Part of a small language model's weights: 4053 steps.
MLP neurons of a small language model. Each row is named by its layer, matrix (down: output weights) and neuron, and shows model dimensions 16-111. Each number is 128 + 32 x the weight over its row's rms, rounded and kept within 0 to 255. Numbers have three digits each. A neuron's up and down rows have the sign that makes its largest values positive.
A block is one neuron, or neurons of one layer that tend to fire together. After each block is what it responds to, as a language model described it from the Wikipedia text at the highest values.

L9.down77:126059122136116136141111159128145104134135151095135100113165136141137120154114126133083161159124086066185108129165100108155134127122129053165142171177092172052171116109124104122084182084142139097184111131094150219139128126174087137150075099154133116131126131091120138082107119138150157165
L9.down109:115093198107105126106164169114112151118143145054085142161071126091106118151169127130098140094177144154128122098134095115144088108084091094122128159161134191078095140116199177116125202124113131095139122175039091094081176106155133082168140138158106160108154115090133128116167180171117114113
L9.down110:122135179157113140108143140061183202136109168152124153162112162114081166127137129246097158149173124118144107063051150116146163144090100144139159116148120120140116136109098099113131087107104123112140149130160177111115155116157124112097168177161162112096089150134097123137138149120152156129
L9.down188:142087137112086133139125143149094160153142128144134130120100086182126127147178147130125174059152103111076041145166185150144071129118126109115055158207144080092138144118176158095069129074104148138132193176093131101115091145140166163155016155154144121161164136161087117070161146097181141062
L9.down251:194148151068063124085144130180096153130130157103091120144136087124186066088121146133171136129124134123155126084089169150135108155176084088161156083099153191142136100152147150147112167086101084165065107171134158177088104142190111128105129167149111152087153153164198170138130108136117060136
L9.down411:145122124134127137098138183128143045094138170135117174140139103089162146090124093144091074105200117147226096112106132146089136075162114126185161129172133189117111144106117156155156165083133127144134148120084109177175099123191162112085117090119188156132104125134105152094096169186143031145
L9.down426:127131176082136166142149174121124158088130084107113200158150131191086108141105106133137110099122128143157129109108108165158140135101108160175174109142157179114124138153157151148123132142129118092096125120104104094119091094065146087091130164103159146081103127165130156132181124157083103092
L9.down439:138101146117089093091105148132128053059184109126180118090110103139182166075134108093149126121114164098123082117162098126122103071125110156108112142141093157174089169080132130093141133163059062174149179121080109101103086097116145134095089113149135126128162147155074167114136201195150143076
Description: Clause-initial pronouns, word-start pieces. Subject pronouns he/she/He starting a clause after a period or comma, plus opening word pieces like app, ret, ag, pp (applied, retaining, agricultural).

L9.down45:136139110121121136114127109092093123106188158144078128122104140076184105132109161135073133137160158086098101135126146112105140170202104118127119133132127093098115132142117112138137146137083106144123151133133202133061136160168132063123181139112105128158124143111073100209135056150072075117
L9.down63:141185166106127081168129138112121126122152105181060112091104167082087163106200116085114078151095184127211160134109115116106128129114074141130166076158125186159120101075178126106127147097154122118172105121124179083124119095136210165199113187143131136158160168101072115078097197111143170128
L9.down67:100129181164145108152144104156176116141163121207065137110167125154142072068089088184090127158140114152160097123105119134079092121147145158138139142172101138108100147115122115098157086114166161118126136125157084177104087131093139077111130101110107105190144194132126083175124114108116033128
L9.down179:150132123100084146105124080084115204172071112140134166104090097096137128105068044092098099142161086133140157128125098139121183146087085169127118147062156092128151111127090091117128125086163118101138130137129119204116098129129126074083089098134071038126150144163116104117174152080119060080
L9.down285:138123110116147133146100143104115081115116157255156134129173136127107139125102152127133187191179100128080112116088079191099144137125139135069084151089105047145122153083158160096144079118173164099139109055141111140151107067162161142130141095132184139122118155112168147104121126149160142088
L9.down305:146139147154198189150180096127065128165154117144155095063166083101140197156110113118109097098146115062168066099205134114150164094141162133104176133125186085122090146109147122061093137135134100118135129120130093155147144129078174117131138129082074120144142148161141118069149161100156143168
L9.down395:057122088209151031110114147165135112109135116100061135164112094113132090133120127109083181167109124152135141164080127100089089137130091096111115123170159074173113098135118104124157113162170139169082130173164123170125121133129147190188121098114126104146102126131073083160086150136150140143
L9.down437:097152120141102135134142158119154175118098183124143134141197206155096118127125155138099194121100128167173100148125087137137157123114120165069107139098102117106088188148151153128132153119136134169127180137122191118149115143108144101100080115166096192122103084132172120151086224128042123145
Description: Spelled-out number words. Second pieces of split number words (f-our, th-ree, f-ive, s-ix) plus whole words like two and many, and line breaks after "= Title =" headers.

L8.down392:148124133125096136113118134164157112161115145082096125144149129192165122162104128071093141147124095124130112157160133200159078113177097067178082147129138121083140146181117122186123126108167103175198028110085137118096167164177149104145106180135072139095087118133066075112108098077144130134
Description: Year final digits. Final digit piece of four-digit years, e.g. 195+1 in birth–death ranges or dates, plus scattered word-interior letters like O+n, Law+r.

L9.down26:091082155104167152065203102117122114163120126183111096131141154128083143112127132142133143179148138084135115170148146136149174099094125172137138091183124083107143123178082151108167133157131149114107125126169107160108068163129129091110049159132079090102105122168125084103129131122173092138
L9.down49:172153147116147109153139142122101152162099099160118093086076151117196176126102104114102187172082173165156145125079071087102122171155124175170123120126089090126136112158100122140190140131169158111138150162160157134130095106097117128156143171165109125072078047096119162122131106088135114135
L9.down57:092089118126168111127187151159135176120120161101132124124207116146167127128135110160039100158124179137113138117136098118123141188103148116099079107066073174148089142104112098066096180096118121067087166169112145100130084132134133126127168189063083061158190077172125138137130121146083154111
L9.down85:074115141084202114153201124129129110118133096145125077088104087119073123113142108162061137146153079160171125206136179127171174108105107085115137163178147122185160059095099139111114111141113204095153082186136145145150114142144180104144083141152167055101112121099080149109092156137153113105
L9.down158:123170095117148100137101129118155110141123144093126116138138127142088150146126122144147102115196166146065208137154070146085135045146099127193065144111134116092137089134110076112099129119102139135128142090114129196128159130146163116133097093170116080115111070088131184185129121152162109142
L9.down204:137145167072152129154111147119156100090130129224120140095071066125104120163126094151070159102091166098150083106096122163126113103116136111100137118147118105134105113105112123093209125099143120080120193110185160129130134107181058124099160120137126130072102128067104105173120138119096109097
L9.down229:129160143115170119143196133077191180150151144184113122096081123137109144155145124082129167214140120041160095113095158091102141107127153126131148090126062114151160143119093126082113161100126090101136061174170156134114089104112123144113120138125096162163134124131071089113151125118143104144
L9.down323:152159115089094141187179154086148151085126106111123122120125110139134108116114045132119161106130119133164097119185127170142215173136096096102147137160171137094111186075080127155114115144255141185092108136156152189130120122142155155117104170159126152163122139137109107112123103118135138160
Description: Bio-lead parentheses, list "and". Closing or opening parentheses around birth/death dates after a person's name in biography openings, as in "(born 17 November 1978)"; also "and" joining list items or clauses.

L8.down213:122127119150102147197126123043137065074087135084127119131152129102177189152159141199171144167182138119116137147114152132103170144143129146163117114103158164116125091115134176096096127094132132099127126122147113133180098129104134144124122133126172122132083036106131202164046191138116075126
Description: Article title markers, mid-word fragments. Mainly the "=" opening a new article title after a list-style infobox (e.g. = Charles Henry), plus early word pieces like "re" in Premier, Preceded, break.

L8.down376:127207121122084157127112124130124098134161143117156151127151166139134127117135149099188144090117154104127183090091152133160162219152165149123070071105165102060098145137116128135183178124069126109135176185115182124099107096087115118123088081180141140163114122097172167096096149158125179138
Description: Article-title line breaks. Mostly the newline right after a "= Title =" heading at the start of a Wikipedia article; also "-ed" endings split off verbs (replac-ed, carv-ed) and table-row pipes.

L9.down30:165141180146125100163095137110136141131096120106135175135138121133124121111124156109164119120162165126134122167099102172084152150147149169139096095130177197107148167066119162130177095073169152175139138090131203129138126089125162086091114143076149158191077114157158108136138158093152122102
L9.down88:079143122178132139099176138158129116156053105236158118138052127149156123116111114124090064037150094141126144109134138112090097130135112156140124113109104092161150121095068115133098108096121134100089091113090120122131130130081166155086150162105110145118112114107125137124120093188086115107
L9.down129:145096086153141113172126148096146077176120109224140131154167151096178163096142110159149176107095134132152109134092116142113143117163131210120131153137116246145119110081090158127107107151144154160132126077088159112161093084151131116066135122060136164206107154139132174165088093108145114132
L9.down166:152144113125133163154106157072088112129139169102138125096151097164044146132136142136097148156118103095102169167137102195126103143172135085057125103071124138097164115180062160121138111058148131082181107085163076123160124186122142114137067159160124121136160082144096089117096124137142147079
L9.down173:147100192120077245164145145172157140111136113119095158105177129166113086114107112153116119113169135112118129160081145137126177173161111090128167081080158142136143118152117135144121207148106098122119116098114158160167113115098139134110146165171118138093091069172150129109092100141147153132
L9.down205:119139083122032106166073144160129126141124181171096161173112128175081162103126150129148056090165120120125158091072082133122111157114116108104121118052118120161155127145084114126133081086101132114194082115163183125161071122178100139123171117072100119137119157124197134065126127169137174084
L9.down337:131126180122143146168134138159115124120094157115188126147138137102117174095173137183096140148147094097106115165118083141173087158155130110080180169127118062051125119097109090151087130076164196132158123088166090127141154103142150164185108190143164155137168125077166122165091114103126149123
L9.down412:144154122086138191100171112119143104166110127069111161179079136157130149171066108130123177138162157178144138069100073146157121175118132174161171118052133082144100115167143126127163121151070149211118118118127130101122132133103153160157163097204109091109149102090138064116126137089157192162
Description: "The" inside proper titles. The word "the" (sometimes 's, or, =) in the middle of names and titles, chiefly song, album and film titles in tables, as in Belle of the Ball, Word on the Street.

L9.down19:152145121136114135129145102061099110139095080126082063144103142134138159122152103108140141152173163117180126128131122166081172080142125107131100122126158086123077173158115155148100075126130107096150116150116079124098192109161220105085160127070166101127097163171069165121174138143143070125
L9.down170:133136038110107140116108076126125106152129113126122136084113066138083069186148128087122115140096171111136105153102151131115164069168150112058071091108134128111134111146175187106142079139128176109143126228146110130118157103133196183145144131078158097164126140089130142134140182117140089039
L9.down195:135158082076090147139123100112136106131116166119080126119126131079133186118174141153086134144114120133156102099132071089091132085114131170122098137175065202216120108158121157140176163102081132135126145173162133068111152085144170101037163158085145151126139130143121123100137171115150089087
L9.down322:126142069131151176191143106122125129162135148097109056091146104077138120165181108112101108109159170174191106148048149102129131077152155156144108127124149147088082106142133172182088121096136120076144187170147132110152150130189134119077121094099100121118144150106126131110159162093121046061
L9.down362:110119110111118163201116146095147091152123121195063107131149130100128129108188115117134104100112169132193091147097177133118143096113115104129095090163142094143110075136142155211118084115150150083116162119129132098183110119122172156068081119107099163121143119148097093161165149097159058102
L9.down372:161122092141125112146138150089159096140109180188090134119149144083156206151176115138092141117178148122162053100088122153131104087148105143172128104159123109111134083102114175153114116116128134127134186113120125162200116128192155161099088153082094176161087128128092107110109168129146007135
L9.down440:127161100121150102168133142109135081125107136104136134103143093115102188121158107142113135101116183129204082095110137164113137157124141098249098094120168119162119084126141112120134167109171105123120165114142112146173108124190128127116143175069170152092135093130068109127102142120141068099
L9.down447:171167110158139163143134153099139126119176120105123195136101140084100120088149117189162138102158076152156111082054092151046130116096114141110178115106153088135176140115120123138124104154134081135090147146136095123106162127122163115088181157110153127102083158154152114096094148095106061148
Description: Paragraph break newline. The second newline of a blank line between Wikipedia paragraphs, just before a new paragraph or section heading such as ==Views==, The, In.

L9.down0:183110160141141064188132118074096120130113173164118158091145111157134132116121188145137146211138095114141148159133123189127094140107188119172144151110153077077191132125087178114147090071084130093183093147209157169133144133129154114142058150154111144161178124088090162139113105126072140137
L9.down79:068115117106162140116110147117215126119157093132169105138109097119102153153088126127149091135085152137116077096087122113165151129048166134127134140144133218134099130090201135107073119091101153133135142115144134156086174102136182092114148068158198130091136130130117160118182087126173146119
L9.down111:121139138123169135191149125132143111146122122106063207178153112154138178113148117140136118088072205103141138114156154109143118128108129032130202131143075152153109143128098111130082136128124112207135188089154100096106130080198131138161168171142097179129183161102145140085130096116113207107
L9.down169:154177141142152116130130103107096099118125115109087142133120084167131091106165099123087100126171171183107059115145111170110140138140075157115126130156105149153112143112137150172090105120108132098167167184113085115115108045122136096133114185137166110129143116154120171152191157107106109078
L9.down175:139060176131127148109135133126151176155131085142134199108153131121111086139175108175129123083213144125158148089096160117127106106148096073122131134191146057110143147070112137099068092130151085175102108210106113090136105112120093129155109090128153163161063159158143125133140097097112095123
L9.down194:143167153113102093108125168179154119126172110135117115146126119164094099207151100129081128127052076127121088175161128167134097075051122143140139135066097119126150077122067151094149092132158060121145162189152126147096166173126121125145111148156132127138100151108096114127182160091113117157
L9.down197:146120122127115157161152124139105094097117088074100115127148070148103165121185134181138126144077144169126164169106162179142127096081104099107127130088086133168094082139123146141153112152109167113123103159179054173099160090096084143100149048094139175108149081089062090162159064166108123144
L9.down421:115143116112166175138150095091118113151127170174115147124128095138077123152084183146157165139136145135097115137124155140147108134121148118099109083161179087133108081080189067090103135097162132133125130122098115177113156112148148166112090157154105153213116158089150147169103091164184086137
Description: Year-completing digit. Final digit or digits completing a four-digit year, as in In July 2015, In 1895, born in 1975, and the comma right after such a year.

L3.down3:139146119128121158153073114048186154141121102173149146169162134159123118162117090146081167083147120111122165190098169119148113110183128119181101135106146154128164126145182093068096185099124125143156115112120142155136134130121158156159132105108124169194185135092144163153155104162143047112
L3.down138:128092126136118147151091156063188129158117155096115195132101130064152174109107133152094138157134100151133054116128161081123164165146166118113131189120083099139157143100182122095157191104161099096127120119135110073130152169157093043125148106125144122124131138111157120136057163116126068130
L3.down182:053135105091088131139078131216107130122192147103093169144133168081175159149147140126201144097166142098078185150156171139119095096166110151111109174117130059132100099116133115113110142141127205138162126136132098159167097164164158142119101108165132109112153107174149133131161145127119058119
L3.down198:063035127112153149132135126100149135146123148141124153111133152076112132132177115159108138158172155086144151075119095148151162098171154141210115166146132041111153153101082143075078084142161218179166153136097121136173143150054106107165214150152146150150104128120166122095104153110115149113
L3.down205:083175155157126184166157137156118145132127136124086124099171149083094105154194162083138096080184144155158150102126152088127184118129117124049153132128126173140183110122119138119151149121080151103140149132123116076144179143125107119119138093172116053090206132096127156123230139125190180171
L3.down226:112135146143140144139103071065086105092127130163132103113180112046120091165113162154088149135143163107186152109072121130134067124143082140146131091119165128156085128136165123106196086163136131158098069082117178138111134120105122085103203123137093112104149147122208124098139095074109105128
L3.down254:149089095096077134167124087143155167117151092224110167126179140106105136128174131092106150179139107129106058124135186159099129088123027080137111177204121074108089144100135141140137143089068098127128157115132120116066132161156133171157137134153122162153105145144080135145097133157115170127
L3.down390:111135112079119114115126142109124056128159116131129066093127105133144134093097122143120114224129121168137123117177117168160112121093129105137083202123070197128085146159138165110183144124170133162205122142118212166123098087025084134155120142089100154126144164119140140116159088181166182118
Description: Function words after predicates. Mostly the word to right after a verb in sports biographies (returning to, moved to, falling to, set to), also was, were, would after subjects, and paragraph-initial In.

L3.down54:105130123099142171142142166144115160154102127156124182117151174130128073101086058148151186121161130136032159129148104161170134087148130132084139133110158072205075125086124104120111147133123137089124112123106085137126094137117131150132161131162171072152173149183153184083144124166109086127
L3.down58:094099140159096058180098113098100109132140120151189130067102164157158111156136113137142079184092094048137124134082116092088115110140104127061124125105179131089159141129178124105150133066124082105131130131160095106070097129163109121155181131161145140148121193142108127117070088129070100149
L3.down119:173155122087158139126124120143185072133129131141135145121112087143163133076128138125075144096155098146094123137014088151119123119089100139203109098162124111092150116172064072118131108130111105126079104138125151101136097072154089114131095111103134119121148131136110188085127100111138129122
L3.down201:095095068120164082129111119087131138135165093170124093097154103121095109128150072143094141100130195091132151156065072085127126132157113118159058147178133190092172063150156119054138185067121129049166122115104200073139118147096105178123137093143152117118159125176142140104124123155135143186
L3.down314:117152075128159162109121185125185091178158109101079136148082140123111134135119047137142096123172089119109143116140114156132087127131055131207144155143165057120093124133047159070164108176151108106117123126124126083102133178086158108122101160125126133087136156134118157119081137142183093145
L3.down323:132047110094160108129147173145186099163089134063116129134069139102134151130172136163159137091145136129126139113164160138105172118129178133182117159154197130074161145133111155092149125112198124062152145159111122065095121129142137043131153162098085055118169143157113162085165105135086091145
L3.down383:143140159127130133091193095174126125155124155115095084163115125173095111121111097124138192126033159130095134163102092130131119127178101122152141135095108075108143071181136168123101095128103143119101119119174097118139079169129109196158058157063116108145135186159115111191119111158157096134
L3.down398:133101090111120151122108108110177060149156158097097146107127121122134151156142156119089127107115092116069191118084095133126140121105093116227060159128039120164133135160085132116131113153097107130147163076144163120135124103138135123152096108127155083152146123152167153048102079092160066148
Description: Mid-word name fragments. Opening or middle pieces of multi-part words, mostly place and proper names such as Car(olina), Ar(my), Con(akry), Nort-her-n, and United States, plus some common words like h-ock-ey, sy(nonym).

L3.down7:136098169102138149146142116121206147126112086159112184137159124106137124109105079197097128134166171097083144095097106138100132075141125144093050170071035191085116109078174139142155177144145100075113158152114176096108118148123150105155101132139112137131154075062151133138146102120115139100
L3.down18:133087083117134111080046096148072076159131082093101143130186088134108119144152159175116177145153161148148098130157111144148103150229137099173066185153130064105106080051100152136154030125145150137140128118124073107106152141109116145046082140125180115172100138147170152098112132153119122134
L3.down113:059117164075099149110134154146159161087122110162192130143126124108098129155178158085163133126156105118102083139192154066158078116146096164132153163109153065096130182123120173194093146107093071157120136106125099173142123116136113153121130143122105163176151149079132158097141121069136120151
L3.down126:130146137089217125116150122067125201163104102177173143131170117117119100134154139208097127126134124133135125138104140092075086148125133130103087125114071073139137139123161139219196173057138115105122183112147168149138138175150096154137139167120157131154110143124145154132168102144166115093
L3.down207:100106184103121189105062062199115160111140132120147117123153070104151130098136126113085138149110090122090134172194102099131110128154176134201189125120059127081128092088133176132166127092099147127061117087118157135117059169139145159137148205126131134145168159098099141076159123147158140115
L3.down306:098161127080160101102119165143166139150125164143106079087155130129103165154094129110142132165161179177167106089122101097135123168160132116102140114093177096112086115088110101126140143127160084243134095180110128113177147213106202131116157126127149177139147123130144099103175088148165115141
L3.down399:112151061078159139151161157129211101123161151159098141131120127141123143142096121122122167102120058133078186176239104170130085112144122117148142139177108141123090146117153166099152131114141154153156138078116108103076095132162129107149169099100123086102166136129105136086133121198134130138
L3.down445:112071146114131128087128137175107146121116093076112070187137113125137216154136125149132162103115106205191139156199109185161111162165134137128127140157116098106171056122129167111149163143126078194140142051101123157101072113121098108179155109051125096074149122081083092148100094138089151145
Description: Copula after sentence subject. Main verb "is" (sometimes are, was) right after a subject, mostly in definitional openings: "(born 1970) is a", "This is the", "He is credited".

L8.down195:108149163132136144125120118105153130109150102080121210071095147119211122156148110140178105123067099158143088182139147109125140063130078109091136118162137145112164134165089124122141088159170108103096105091116146083117190110147170160080123152156175160161108136128109079144086168117128071166
Description: Paragraph break newline. The second newline of a blank line between Wikipedia paragraphs, after a sentence-ending period and before a new paragraph or == heading.

L3.down11:168098120125090124145153096102070173132068093075138097130136152113146143157094129088112121148111094048148167129150178126061135171145076146146138132106150033107090117102122161218142118158143179144109126133141119104185178127107072072104120159187140109118083104126102106130129114126064104142
L3.down57:139049172162163128115179142116097158184117146043104090149128169161158166128144165120081158102204140112134084138157150135111169149123124147097138131116088069168144104072154137181145203100111104095126088122082136123111121123086079143060114155177104145113145149116118080116136182119156054126
L3.down174:106112162136163143103121133184060143101163140152092079117122103120170112127177179157094123194157069179151092101126135178114159138121096128068137145137152127139139149123091184149086160070095116152148042110064140157105114126189096115146106077083142211152135131098154104117126140141175111148
L3.down231:092097144105140159099169133100174108121126078084127130170139117127142152080137169117153098138163180103164121115151089096166104126090134161134088153168120145107171139127101167122175151104153194095115102129071179053089120122095166131085110148143102130136167162128121106107186166151183189080
L3.down233:129129141100076154110114152152103159178106111122068180156167112159164179104169149121145076087157136168126135116134127143146159111149123147131088159137127088098148113107148082112071168114159125217138134102070146075114099073160180061138140120116098144136143163084069121134087113110162131082
L3.down358:057140126148129129143132124198170084143085184085129117198088112197157125167100139135130134170161160087117116113047126146086170159114128136157132076154101154151151126134122105162102154125086080148123120150189169125208080110154062108121136125128117191108187156103163126155157134078099162119
L3.down408:068111094151097176088177136163124144152161092115139089068101091086173138087102130112184169137142115133121109051177122129126093213122143159182105159152131182161131136137131135146166156144120133111088113090151117102162125128138143122152132116126105133075107156142109104117204069106183098179
L3.down436:116146119095168166106134147152138135129152172159179132131097094104088146166113148129099121144105186142221153119102098129120166109124176106110113136156080135135129105077093136130125156141130133123172090116092129167131078128145041171106120121057134168145109174123117169134121123177109036114
Description: Clause-initial pronouns and word-starts. Subject pronouns he, it, she opening a clause after a comma or which/where, plus word-initial pieces like he- in head, help, headquarters.

L3.down105:149108140115152139140158152166105163114091063203092179151115127093132123161091103110137117123096152162115125076048095121107127114089143152162136125124149147118058072109100099145149122094089145195172128099111204074141123129099163102169192106095149097116085109138141163156195208081150122109
L3.down140:114152112156169148202099080125164179152094128129125111154114133111111119109149116110084157107208122127096132134063136112104144111141162096121162101170130115072143107130140116152141150107170147082145111114168117095119160122158135059152110115116145105085108168080133195129127180106145153152
L3.down190:147112132131126191130150124179169184091154124123115152131154159125148151103083146110142083180104080126154107108113156134130172075128066121117132110133112157078140081129123155127143124191102124046105072107138114111122148164083134113120093143170197113125118129113123083168088131121085134166
L3.down261:089115084140144137137096185111117110164169139053118129141103157128090139110071098080082100168141181108091117056096177133077107151160165156111169174178124161193090151075095089116129196124103113083124122065097142113123134136209187179150110125134130194131186159103133177113157136163158097163
L3.down308:124167116139173133110093099123155169116115061181147157082089124115102180121143107136104166139188111081170148140120139095155149133091110101098179152151171142108086136152081093074137184061103083150149145188111173176185118120167170135169162095134162110146066171095164133090146146152115109175
L3.down370:179106108134158139054120146099104178136147100090121128071163178088178152157140120154132117099190119135144178093164085121098130141155109102062125082180108175100124195122139147167102103164144150170083097120094151130140162169123143138078137144095152108099150105132143124123145113105092111075
L3.down386:153110129127136138120101141092116158062109145055156127185166135116106120179169062125029107149140125121117144165187154185113112176100129153108162125128124074121099120162129109138137155140103126137148177143150133153160161159149104120119075161074165138100176142121141130114107062174120098141
L3.down391:109173070138149095082173080183169127103189112162146186075110082155121130147214123136138137106178176103164178133136102111076135091097146142152120079107133160160119099086071087152091081135128100115141064118125136102107149138167120150143141169143200174138135127106115142154097116206124122129
Description: Mid-word completion pieces. Subword pieces that finish a word whose start is already split off, often after u, e.g. situ-ated, gradu-ated, Eu-ro, lifegu-ard; also the word two before nouns.